Weights of a small transformer language model.
Training: a variant of Adam for these matrices, 1081M tokens, 11258 steps.
MLP neurons of a small language model. Each row is named by its layer, matrix (down: output weights) and neuron, and shows model dimensions 416-543. Each number is 500 + 40 x the weight over its row's rms, rounded and kept within 0 to 999. Numbers have three digits each. A neuron's up and down rows have the sign that makes its largest values positive.
Before each neuron's rows, "fires before" lists the tokens most often just after its 100 highest values on Wikipedia text that the model never trained on. A number after a token or word is its count.

fires before: "\n" 58, "," 5
L3.down1372:559476506468491470484534495541462460536487533522493460532495585461560471522474494437507512482512534485498494449482467466526551438460535545562454509563469470471539503552414493529534513506477559557521499446421458513434468514567486414568484472531476425510450378496515530532510504506523440469488476466427468480536475526470462525450548576582460436500513502477545499460513519465440556483550

fires before: "," 27, "." 14, "–" 6, ")" 5, " |" 4
L3.down2908:527516526516545456534466521514490467461496464580501438544538493515406535542522448466479511484544450535531525511523508571507565438505460512482532464499444546530413497458489537455467504448462467470538538483449482393602526480524508414436433559522509481474515468441559428517511602509454495522485505435496498488415493440498481540441468475505528494410445518486521539524491494511474482533486

fires before: " States" 42, " Kingdom" 5, "\n" 5, " %" 4
L3.down3061:561523548537475546572547525483533488436514399444483496439520551476555513455508519512494395475486459507489497528566490484421458524505516449565498549483469505538447497459521506539458456496460479463520452530544538520551469510422462542464488584485503561472508447512462549465483570538544570381461477506472492540456494518486485509532459536448518489496487532552450481488455444530537480549477

fires before: "." 23, "," 16, "–" 6, " (" 5, ")" 5
L3.down2140:452493552560495526496469519520420576590506505566481573428527575512515471486491561521505480506529490495515512525536491558463497446510437512514500461435511450488507591473524577537516520482528500526542472557556519514490548436507488531478459444526444485531481456586567476498517525461463492510538477477487540552492505551520463489519491529490485508549557475444482406433608447510486521493523

fires before: "\n" 95
L3.down262:522503525505522448487455490401482493472500525501450492523484523459464527504503537547485504511519389500486520514502504501543564455483477471541502560496476549470511454479489530438502538528467519477514515481526545482516516477483531560487539499499467504526558486438510439533534444499489564510554525512535550478452538532486444479524499530441497550494488478464491490498498491438535493514514

fires before: "\n" 40, "|" 39, "-" 19
L3.down266:521487463511495529471523526549478522525444447529514537481489463478433442472514525515479515456490599512489516491571534513432518467495578511484472482516561488536723479476531469518513490542510475432463434573506481517421536518433530427473509490507491503524555476437448484514512527470436434490509487528457579514504547493509541497477451524519535512517552528468537513515473562536483542490462

fires before: "%" 32, " |" 17, ")" 16, "°" 5
L3.down58:564458475504549438444523473498548519508547554473530516433486500441468471523449566487500525491556459506543485439541538498525518463528534487422421487522466584516502584508470530513459514515460523512484511516475524489478560551471496507494528508507499520507568511506488550509532424456457454473470512497553525525490437461534546489511499458480483457583479424509494548493444467497543509528481

fires before: "|" 42, "|---|---|---|---|" 7, " " 5, "|---|---|---|---|---|" 4, "|---|---|" 4
L3.down2314:473498513592505540577508500546460513492534467486472516514468580494558494489496577435463506474483521506462524504440479508513516524542499491531444501510523531519491580497419534518488476465488462480549515504392512494447537529459497502535484622549553521585504492510494491425489516540565495486485496490449503511496540462501457461492533516490411509464425583570508489454521461597369510469535

fires before: "\n" 78, "|" 17
L3.down486:571486486528515511501465515540495495468490546500474467535515479447457472587451496537514500462515603498506530531498526530488520464435528475517527476488526508538660536566562486510487473531480485495498461512482542484500501529503528510481513454503489456535542572472466470536519544494497512523586480479454589545577514557484495544505484530525527519505544430501524521541528576518492504503509

fires before: " a" 14, " was" 14, " an" 8, " is" 7, " has" 5, " had" 4
L3.down488:460517466467445465486490482475482449463533514497485514539529493479469496574581478472517500541489446481502535560436501498534535561504474472509531481455471560449580509465551556512444540492516503542542483616547513492448467444460523553529481476486533496476416471459470516558483459506429495489523527531490477455566518485451431524489574556552481542530418509452568496475516501523415517511428

fires before: " a" 30, " the" 16, " an" 4
L3.down1979:539575522533490485403550513524445486396467529532525460544470542424423482488474431489482516461569531422524485472485489468485493452494569494457534515393510551457475479470425474485528547502527487515541491453544505509530489456489574549536531437523445574656481502394574467528542500531495487516424486456492509515443421549452467464421533526510537487496485544486493523450462483511509454529508

fires before: " the" 61, " its" 4
L3.down854:458496509473511458583482457439463516481431481612502509454508542459476486440518473499449563493467471498486613457523471519470561415467531552443460522561504485438500383447481511551450463523446516504524557465530470512531502500473509513514543523508533434488486546488470469537507571620501526495482538562498547436509464517505486555431493493482515519506519518436554497482434475461501528517432

fires before: " |" 45, " (" 30, " \"" 9
L3.down456:530502540502466506440516494578506515464555466482476510488454545487500507431543414544493465487583512496479511540414492472478479566456552407550463468530470514457566526536529413553474518474516494530462494485516463540572515535497523447479543465521538515538530494471488447506511473545520520457516485455464505512567497595612532577528507562456496537458511444473518558490486550519569520549587

fires before: "\n" 44, " Label" 7, "==" 6, " Formats" 5, "|" 4
L3.down3012:553463568495449504537465447499551541494528470545480487507504495517479495505461546508470530516469477392563462530574495482428426461512490527428487493514547501502510475579515520576487506544546453499471499437463486522546466510530474474500470505502516471478519424446499488489513515464490595505480486547487492534540511503453506536561481513567573522556535533504503498546491501466502473539482

fires before: "\n" 50, "|" 42, "-" 7
L3.down2718:533468465512496468461493460604504499500424461462465499501524535457410467457480498535454550518493547527494420581446510458499505510491504578469510490489594467499674528552478479570491518463490513430555510508467503503453476507480551453491457455529491447521538451455436483452446478510502455504510469470508532549489523521528542459563436455559480471472557487494516561522481582532497474545515

fires before: "\n" 50, "|" 43
L3.down282:464510495569521522491428498449487523499470511496480517497507533494551445504526481513465557426459512521489496511506527596435547456560538559486489512458510555541502547521464481566526522534495498445500548538497543553444473531463584556507443601523553535497475534551506420503440519520525524449511510504483490438521505506456495458566477512500491577439536498482555565465524595585443518499540

fires before: "\n" 50, "-" 35
L3.down723:501571502499539546534434510420551443458564469498529482484508431424456534552451505461488469484526437491451537468557517499454523534478498456513543443497433498505475494472539528461493444532508526531434493453503489498537406496516463487499537536498493466521529553463547493546514502502495540576515503566496560454504526443532470528470495500472602526491531469537469462456448473473508509526465

fires before: " the" 42, " that" 4, " least" 4
L3.down2096:490549519584432544504479564503523525474494485509512484540541475439511538522519484522498437532507484510550528515465565527526499533481531554526485472412426554462440499422483520562516473538435500513480514491527497509538484495468573560461487478520488481486424518446444517509452476462441452396501475482464561462493463433471505468454533428460433468494595507524505452526444461478489508482464

fires before: "\n" 42, "|" 21, "==" 5, "-" 5
L3.down167:479506485534556502493511462432504468445489541573515493487508449551454460514464439619458481498576515486540476449472525551517545494432504486534508456501492496540481530592484520506424486418467513459487492505495500505530495489435521532486513546528453525495549522504515492456515422486507450453482435556494564479479512505558498448428468584470526483539533503522545498497427499510446481554526

fires before: "\n" 53, "-" 11
L3.down497:471451485477484443530500568522478608443482541524519498546424497475509518634496487455516509432442497498558461466571456533452510481529497516485459529523487542460592496518442488549435549497472542482521491518443476575505491519462478591522475491514503512577449442435490472455499565491521539454468474479485497548489503450507509455508452509472449543532561511503480516513458538503426480473460

fires before: "|" 65, "\n" 22, "-" 8
L3.down1173:520478536533505480492538548474463528507448482542419478544554498489472559460511443519512534491535568493414560503496500459429505464513580511475518446473485471477541442524529474459544563500413517494521524456466505568466448528462528468492577500469494472536565574502528484546430537493410479470536536507416498426470481513507512504460517536582414429477539505440529517541535518461543478539538

fires before: "|" 56, "\n" 33, "-" 9
L3.down1312:514568479563480473493553503503498477496512457534524562489503430503464460462541505523476491484502573517476492506560580489474507392483494498497469528471499518490667542461548537491476513464485490430495453475502544502469524523513498489488541554500464468536526481464494449448478537509478463548494437528529559495491505412504499483496487470535510493508520506482566540507452525536500500495504

fires before: " |" 54, " -" 15
L3.down2933:551444490503562534505483498505555495461500448475474464497549532505486487472474483483527487471507483537543522543491602539499462466536521529498422537540492439538486478618476517516423512469499480505550535503510494478467593519502567496428521474485500531502539512497492540492526502459493486433493517506546446459511465578487512519524495503466510479468502432524517471456496401458519566499580

fires before: "\n" 50, "-" 18, "|" 14
L3.down160:535518506454445478469498396553507516436533505514532525498443545520464472461488432536516506528531486527505485511455425568501487516562467543539527502528545459525518498452532481442503478490526579460531450632540544553507459528494557486498482437451480481496481480487520478476499487546491489483513489553542528470579514462576546479563416507495463519475514479527542568574484488510402451468499

fires before: "\n" 98
L3.down1872:519467503479499533586484547406511488525543477539464506543459511485504502622503471496540473585487383501447494498549471416545568508538431469494477494524555544461549483532532523512497481486516550469489551557504544512504483484493515456471568485478431491556529378501516508469446468528514496557537533484457491561575525504470490522463530598500571530481527489467512539524426459558541450560467

fires before: "|" 32, "-" 26, "\n" 22
L3.down2762:441570469498544533542489482481458503510539511524449487443514530498551462543478513489450424511476496520501423446503570462476517475511479534461440464465456561553422498486483439526478604486471481475558511492512501551546586500453506544452493559520529435524504463517486550604472504571477512461539470490469491449545486488546510444473506528443520490450455577462578528482476507486491504502491

fires before: "\n" 62, "-" 17, "\n " 4
L3.down413:499561438509572581477528541448561485473467529483450510485499561542529530631448470440470447543539464544606498513587496561486498497522480486500497431505503500457463485555462505545494520514505530502448562456476514567469532483611412483504500503542493494465521505425524539566477514525579495532564503460460516459478469534511512534587509467515494476530509509485476516461568464482485455461541

fires before: "," 40, "–" 9, "." 9, " and" 4, ")" 4
L3.down1399:499496496563491436483452485504442547481532565543489420511619548484499473490511506461429482485522429554482515428521512531450519504512478515499528566476449542473451504439554507495483485486455451466545519436442426444517562513551565478441536547570528510510517471468520419557418544532469531527474479456518534557464454518579525570426481490501578438442504500456554468454466460485538542524468

fires before: " |" 37, "°" 8, "." 8, " m" 6, "\n" 4
L3.down136:502462506506548545505469523504559493497476508453492553485467513485499515536504569513489489482542529499518463482466529591536463429576527481442483570526497573482429504521466490439446466496475516511459475498529553494505518455478490505504431509463476427516478531461542374518567497524437485516426479433570558552530618476515489478522439518522504553507465447595418489506528500455467513482451

fires before: "\n" 54, "|" 9
L3.down1772:470521523444563537450486534544456469447528459463437563583510547456532552519496523469516504473454500411514518499489491554591576513476490548491542489538526434499466510476450457478488475484536520479485490477510490491510442473505596487486502474537541529455567500546457535525529523552474487551514438450439391489520473484509529452532483410475521501520457498474528495393501489510507557505469

fires before: "\n" 54, "|" 45
L3.down2526:518468436514444527453496528583455539457418460536437573519508437471486420519534535482527483491499466471546544503529488498459456385556455532443452528523506428489609546514464515535556415418559551494457534522477532442459440496482525529486451529473555536503480458404499482507497533438537485496512506476473552534437529496503496492515431496545506477536532468463497548450576568527554560539499

fires before: "==" 26, "===" 24, "=" 4
L3.down134:537450581498540507526516531466521510543422475413510406473480464496532482510421388537542487561518555588454493507437473482491556494519467448590579479472478508499551437510495414467400536507448473517484511504476506523539447454440571519516451540490475494493488522487444513483509482455480461479474434498496473576478425543519497547452536468468506490526477488473497470523447520483523492541476

fires before: "|" 51, "\n" 36
L3.down2535:436529505498527413504540505468519471480459569538441460529541490506485476500489474535508519499502438501533494496464461516493492506572507564499495537494508470571547486581528536500504468555406487477505482476495536618474487452491588454548473484507444560542449567432498489489442455510429409475505469511485408490497461488536495492437551472547518507463540494448518495483469539445503499520484

fires before: "-" 30, "==" 24, "===" 11, "=" 4
L3.down1778:494508515399434550505476511529506560553511398440549493526490550578525563436509515521494578459498464554488451529497448548445492525474545510466530521525460497506524571440540482563531517525475590553431491510571504507481466498486484522545422550566470512492469499560521517502435498520503536524507467503512513514451462512457499476557454539488451531531409555498459496475527514516525461458511

fires before: "\n" 89, "|" 7
L3.down1855:440403497393524501495468481524468494512504562469565508478538479445422458502466551512565534545465463505483447512528531514455477520531517451530490459545524495513682521525492468525492479492491544478494526540489479522480445521504492503560474416448501478488469553480458563441464486521538519533492459483472490504557477531503509454519462470594475495526520469557446528452543538491478545469486

fires before: " a" 25, "\n" 22, " the" 4, " an" 4, " |" 4
L3.down1966:539480485492585512510474539486523514522447499507478549434545507484551514414540534536496482531474450485460555537480467511535528512527503490443483499483511456469519471485577517474442471538497554531442504496501450530498526476545482475496530507508480491528513554514511469527501544562518536557497487534536570485470529495528504462511553491499513453527511511468478489594461463443411554487541

fires before: "|" 65, " " 10
L3.down2987:512509493399513478503454456536479523458548434500399469487511513492529485469488454481485465543498455543465485519511529558555524490486399449477489487622479510467516516473527405492518549579477463475493533522532491481500523439539471500507508457497569598510506471428511453507606465540521491526480536541461505549536507543462504458556503450464484411474630494449514543492530569452454491513513

fires before: "\n" 32, "ves" 6, "ord" 5, "oy" 5, "y" 5, " and" 4
L3.down2843:537586552475455517463475525522540541487473490520537589481582474402546495421488551539519539490454484502483473462499514529460438543518503471438446603440546544580405525458473498535563520533495526506539516539464470496462452470407439509496467490422505538488528467532558485495502513455406441498504512446468512537536470436440497503534537544492579474508486480525585463584475494418473455482482

fires before: "\n" 86, "-" 10
L3.down2931:497512488506535483515488500577548487496449549510495480473512473465527479470496480551550469431498462481545478553512516505491443499492522464483486520480497473492626480551524516514584510553473537490490436511490461583495541514513531473536491503491476502488513511512535517455467521506469419510479428500559519520517541548488545481530501511587451468428550518488441464469481476522530500496486

fires before: "|" 90, "-" 7
L3.down2752:429568460535513540483466512509463501513518582485465510570461492493461458510543540473510484498450511468462530541571532538525496525540444468517472457533511566421530563534456487538459486591538468493499495596540535511474472544511513512504524455478530471481435460496477436520422480528529537465453592463457458529434530565522515470518544525458482439505535488506496500500532485502481481541470

fires before: "-" 69, "\n" 16, " the" 4
L3.down2191:440481494450538536400526519417509459504469524501501474500463503530531486567500503540519549518460444524544526529565452542576592494438559497477522479520436535515501519422402418466506493578430533538481544460502522446524557572584535485471584493529496410541422514471518505561454574432528560540430473524488540517499487499488490571476446518532472551407558475487502519525602452501534459539539

fires before: "\n" 68
L3.down1309:493480478525439434478550546504627495488487497502529454488488540542494393543486471522530458464485410399507570456553495541585505571497496524531526522510504475512596519490495511581485416483475534554516546520491556541561414505537526448533567549544455451539471486483466481492513526490450455484473521477469540489530464440529437549533476524552527461477517471503506507507484500473568502505508

fires before: "\n" 81, "-" 15
L3.down202:487481531532504536565496511545406465513503457474503493472486423510473489495500502510476486494508516567493544463528496488546483545502464536498510551507508460477666551446477531475534462450494507471485491493505510479417597492481567503527478504493544502497516518434441448553484503563458490494544432559445550514487501510464524503474533523587540468482574533514532515526484531504506517536488

fires before: "\n" 98
L3.down930:488479579499534530500507468526516518457492503471512441518551436475474470489466492473564470467506482480488511485456519483469541505530469546482514505501464482448631502585513508457511498479500478532426512556492480549481423523546453457527444456456474502526449540503517518512483526516496466517500463536515526479526493514515503480530515460538540482497472518548455478404531552487558523453476

fires before: "\n" 71, "-" 10
L3.down1688:483463491535461542434503462469505611471494441465496482475586471481475436516524461491517496462468446457562507504567503507564515492541479490385509529498516531523430493489498427606451517504472531478504532507512555554530510584530544579491464515472583459535574566477475502412497513397468535513536539438543605448473522508450598543535454498496555472500517563533488473523498508493541519510496

fires before: "\n" 89, "-" 9
L3.down2511:532548541468484481484459499545456491481502516484487533423503464499552433556497517491489552396472485562507566497525497488520436471542505500455478553492509512494638488472501524502522531435528442451517454459546538490451574504472481440517457452477494540528505473443576551466434504457517483535420488563555485511496556518507500554474471512555584499473536468436481496520510531498566526539491

fires before: " States" 44, " Arab" 7, " Kingdom" 6, " York" 6
L3.down2811:501459561544448556560638426495456597449564438507451485541486539432516474540485493482480422524535448512452494452537517521459476524459476418562414560421532443585489588445588543514480494467499510520470492443614539492506477440424542556474507506524486494437454500486444509493480577515553492438442552496545468523518541491567509461461489574483483511534514494465552513547479553515481491523517

fires before: "\n" 68, "|" 28
L3.down628:494439507515471524476580505517462483501461523507473535489471397473471437468516472502470489465491615521472483527515482477534485480531507463513523494492519472534835491480527489485502470540497487467519445509479575519414508530506548507531519466496475479509532504400421528486508465512422498486518458490505556549516547531481514487532504502525569474496526491469469577528460555468460499483473

fires before: "-" 53, "\n" 23, "=" 14
L3.down2829:466476483491521534439530467563497456504457487479451594466431521439437538533474553494462520508470509498520532494615462544512476504492589430457549524443479532519474544512472488560458456554536531481479580441481476511535517530551540464554481573488512462506440497538514474512427570399498503529485521499448561430479520435494555507556500495474472445546508518479435536493502512578629530496538

fires before: " |" 37, "–" 14, "″" 6, "." 6, "," 4, "-" 4
L3.down3010:447513486530435501442611506609470498503512523498481439480499511463479482503466511420481503478492500572486519531495458536496476446534447499543461451533483452505494568473473504510538485600500495529533431511464486449567508529573527499476518471451548462506532509585441538550490454518524500538459500479517520498524532475524489441501483480527527500588472477424482514431484567471504432451492

fires before: "\n" 96
L3.down1793:460471519458533448486500471454468512487444483449512488472510505531438496490556383507494487463534509530519430499504525478500471488498538454395429517516507473431541511459514513494469443519528485480472564470471553492501533524561523493473458511431490458486463509516506489411502523468479570423516441490443496488404521460508520458561459515516528459456494494488478558517478566464449465473591

fires before: " |" 63, "–" 6
L3.down1479:564504455507526454494513500496534501452490476512533442550475517483542451420471487587533482492494434472542490504496490541522605576465461503429565480585498434494545588556487482526596454491542462513540516563514534412557545468550454518478440487497488428514479447532448464483559468501508550503509581480553499548521495453512499515501478534547474410422521476522557508510586575574522564525544

fires before: "\n" 56, " of" 6, " a" 4
L3.down2845:531508464542469508453545494460517466492464426505458490511497526483518488525510483499572454473448452412505458509488504560485569510516518540477572470491526481476530522513491577522526505564446504466473540508450521515448511466544521568474439425480426531491532446500494470537482550483585428418544419500460479501523496539533428496519513478461501529508485430559458453549452506574512502452486

fires before: "\n" 43, "|" 37, "-" 15
L3.down348:499563508518466495558502492507490535513459501454535515515471421575439498533543525481447432524513506439525563527567494522425536465505482458416520526470480428489500498448501543523433468568481481478492428553498449433528533496484547496553485578544480465533488568452489467528461486434463459459493570463479560455495468514469536473498391431471524534605542484528492579488452497528521526520529

fires before: " of" 29, " as" 19, " for" 4
L3.down2964:483490546574543473545535544521467537451475486473538504513528510469495517483493474568461453525480514500514525464514566524510521552482472454441534576521539527515448489487521518524417453497543529419458516437524526516473513444509511580565521524530506512521483522492500564443454512487481548426452513493543560438460499480474515530474543450425435457531464486475495513547524510460545566530479

fires before: "," 22, "." 21, " and" 8, "\n" 7
L3.down1405:453503581569529423511574443484519534440483503475531496486544480493434450476471525517451475503529420482511512474560477481485555484435522490534540543491505511526573521449425581513459566460505526533502485449461520513593504392516498472479543505598556560558461433562547468515462506577450575527480423514530517582455585528448535460461496501478544491421424510531551501513592478519488440536463

fires before: "\n" 55
L3.down1248:400488475575453440532573465527489522488493384490455510545430500537535495512508440502564481556448468536442399537511529489499480500564471513452502448561543514480451523486555546495555478548486610516489523495514505617434509512518493536509493576493410442475534447487518509562530476506548504451468513512466421575489469556497456545518526522476592574469515465552591463499540531540474499530461

fires before: "|" 73, "-" 15, "\n" 8
L3.down2433:460546570500508509487505536441471468519513513493504543445460454479480482569494500482509468517483511476568559458491498495422468447573557565442440435508517480528472484487439475455485475544527552490510497460535569497496486471529487537498552494493534530496532513507497396518431459446495482454517466448447506514484564462504529529461536564535507496471595522493489569498560523550514488512557

fires before: "|" 62, "-" 21, "\n" 16
L3.down2607:446510474501440507465487522476442520462534507560481435463498453501571488524510495485505499434466423470462482501481506606513462423560523534451447441532530488492529519543451487530556475581492485492471516484505515479527445540542464548455510515442584520528563473495543402567446485448478515507472511464508465461507541533524497463496504539466539478567526495490551483471595518484533435526488

fires before: "\n" 80, "-" 5, "|" 5
L3.down1938:449533486548470468444563428485504485502535531555482514441520551460522526518529493462529431474550488469551526506488524466460512556460543471496582574520513547494518537477568473454483499474496524546519415474533529505525514502474495574557472488477491504477559555505473486490532547479513507543517471511475530534449484460459538515453529456456483533480462478475490459525463489509586512497511

fires before: " a" 32, " an" 14, " born" 4
L3.down309:416506559507499520506484547472556452471476429564576448452489519512503411464463471577450591507566516466510541490481535470472543504501510565528549501478547533545547499518584520507464510551471513553500518557487487510380478468490510509494489526423499515589466537574447544564476487589522510493474482509542506532556518488479431485543509511539481448513501482608448526509479476564524560535480

fires before: " 0" 20, " (" 18, " 1" 9, " 6" 4, " |" 4
L3.down2254:550482468453480490499499506475483519517460469431510472479451474427463496503515467467419591503479573475507471513471545474468505516429480471522496530565474514520492473470532521444462549524514558468468492525477538557508527456586498556438458534465464477508522539526485473494497524506486514471481448486506539503534488520516517612509476538533450484515449503444520514466577464529520510514471

fires before: "|" 72, "\n" 24
L3.down2720:480541497443499491470501521476400473501530509507539473542460469475456462533547447503481469484464479551527559555491487498484522430554528512508438480460458528509492503558519506502561534475443507528449535523451533487460448564509533508505414559523551593509449464523471519521541477555557526469497476545527405456464558473496473468588597481472487488461465517479509512492368532494481482526424

fires before: " the" 48, " his" 4
L3.down2011:506478544462593455513508485485512468487513501489502522492544447525475465517478465470480499522411426425510486524425508516482481550563525516576560523470552506501516385461473580546463563545513407547518502468559499470489465461476546552559501492585500513532473488502522494562457476542532439387519392442512537511465553506540509533478533483500477532486457522498521505566409471505494442467538

fires before: "|" 72, "\n" 12, "-" 10
L3.down850:463462448450472479532479457531496501536496549468454504534540437381415534501516467457478533567479516482508477519426479428470502460544449523563532514513444536532588503490447501560498501498559543531459467488476493481394506493471563456474513433502481461517464469428475471551464463520521527550500453495484496587510549446508510495481448470547506531430533484510471555525512566486488454436481

fires before: "\n" 75
L3.down1739:488517493512469509454538514530425478479473463518530468512525491459508475492549475596521501520527493541442513498486469423509506550458512519543491461460494503571469482557523517576518475510473458552488491479465568604470536586534529464523500429444462488485521510523476568520497495567537523512564502508487480457504513530548510507495495498553480485467471476465552510444554584460493487447512

fires before: "|" 38, "\n" 24, "-" 23, "W" 4
L3.down2335:501525519486489493454511478517482493404492490517497485514515482478436476519540517508404532489503473492499501501546511518488498500493541474480460451467539501547534491533490549559512499494496486448429536490459437507505474502452601561512566506453505490564522490533464431529503452468492511554556470490462498522487574444588499488477506513542498511497499488500425522432495500441465506551425

fires before: "\n" 26, " be" 12, " a" 10, "-" 10, "|" 4
L3.down2031:527571503500591530462505514503526494541496467472404553484526441509576470592506492446400455499497499514519471518535476559479463568533529497504427518492443486451451513453404508480508458514483438497497548469486547490529435486485503508442481550520506524559478511548538485549430551541505521504504492463495521465486554517486444532482520455552525412492400536510458460535534530436390447530518

fires before: " |" 36, " 0" 18, " (" 6, " 1" 4
L3.down173:430465528457442447545513538487539528445477506432511455542457535494447514466483510532417557533481477484515497450581493537434524469543590442461527514578488534473520519372495482415471532500486483506435522524579546484571467422489476489470468468509421545488513454484423477552519538557576483512551559439444553487507515492494501526513526484452472480509482527453506434403521477492468516486486

fires before: "\n" 95
L3.down1808:542561534467535473391509465529486583486473509513511447490532362509540497448480547493538466507512488545547518494533427485489500479505496525533512466456530512505507530501496526539506454500520469568486485475519466480516519464447509509542576445537474569478469505456574508530472488479466495513501493442490483523529507524488493499463433502484524539468482505428520458495473481543523483515538

fires before: "-" 50, "\n" 25, "|" 6
L3.down2524:397538501521466489458465522531475528507529484455539510515576482512535515520563514491523513488544482515574497465589507528467485467510447417421493559555458519504474541494515525598479464555526494547505462565512542477515465567474519534525545570499530464494527468459437486524475541410474467486474543481485601462484474570497522463451400525484557457585541449508468478501536490528549494538593

fires before: "\n" 26, "|" 21, " of" 10, "-" 9, " |" 4
L3.down1369:412563519520517456535480506483464493486508531484491450483491403551494523465516508433458524537474513503534477421573494574423589585490496571420495547515522505539436476527490503500622532541521510468503544460504499459533463560487468479522501588460450517510524495528476482491410462468508541498537535475527551506490455486489551437454506512412550531516533516587492488490553521474547479550572

fires before: " the" 51, " a" 5, "ign" 4
L3.down327:541519501472562396571432477449530521509463516564420515508441480525510559427452421556567500517503438536493477479559590458476493518539466540514500517508495497542530389476506525533477467543461497565402586513482477456544530602412493548525537505550532516517482586490525509470480469524435490482470540509532571451483537483515537482513461488452502428488559560520450489519488517493483444494580

fires before: " -" 44, " :" 14, " Q" 7, ":" 5, " Aj" 4
L3.down2544:448511529537469571483458562453592583490501537490474563433567543468543479526554513494450556486470414523510468462493461571466573493498529522556456546488524508519555460465515555499506534481523553470553540495500535493490530488515494536466503517531533462490546453473525434501462507510455485445479556513460519531501513499508401494540489505498512516529537475450519531470453498529528507499551

fires before: "\n" 87, "-" 10
L3.down1973:474428500534483504477549558482533572524549477530500518432510451459544494502514508526515494500433426410533519486556410488544518446498505485486454508548531405444518508457489449481516462522490500419498578479494475507481475583512493488436540474490502488542499480464427555502514548480564447533528523482452467546451439566494448525493507455513546447470551431489560460502511566561534461446508

fires before: " |" 49, "\n" 9, " (" 6, "," 5
L3.down1952:521527487428491429469478480483498445524509514525539487583513548491501450471456459539574466482495435520573545487505556450554536588401527472487522592558448507454501486621511504467542474477501499563550558515524561501474521507486453568519469499503472491544529506501524509495520473403501494505477524481484455493514421431424447481490464528457457550418498474567475548593491521505477511499466

fires before: "\n" 80, "-" 15
L3.down2131:520489525490561584467517514549452496445473613541528518522459475464526479566442539558490540494557475550572544532474443517465450505532458564540482486494491460525563464462479501554536496581484525579576511458525504483484565479572578405474471449491475488459505411381578503535483452431474503498450437447407498486532432495486525501488502541466559450418538511493478526496540487524527497482499

fires before: "|" 62, "\n" 28
L3.down392:436490560507471520485513487478458553521543474414465573505497473468533502512460540452548564449458592486532511472456497435518580511575458491551540521465550488508572490504493479443507499525518465580455458477446519492450471548520492562533553467488480562517467478433423496494447526436413478515526542477486548521461475553457585513506451529516518496513536561473465476508453537458517453465464

fires before: "\n" 90, "|" 9
L3.down1426:537435388541489513498531524573504530405437521502459518507497466494488510523501488557496507489464423467510518527508416509499494464534497532477441475469542444500764546542500440540527443483558539479493544515484446546451429522488505429487441472504518500489510468460491482481463526464521558524550489519527516512495499435537538501504509470563556441502531451451554561476506557491522505523492

fires before: "\n" 71, "|" 13, "-" 5
L3.down1829:562479528449462485459549565479596508469542437496536499531454487449588492471434514510450618524459490557478538532470519492489527475534530569494505586493542530543455478498451488557543499519484502422572511554518555491619486490468521487494426523451547532499502440499537474438583530545504511588541511515567427510496527530482526476547481404457532588526439451480515528507488514471497539493450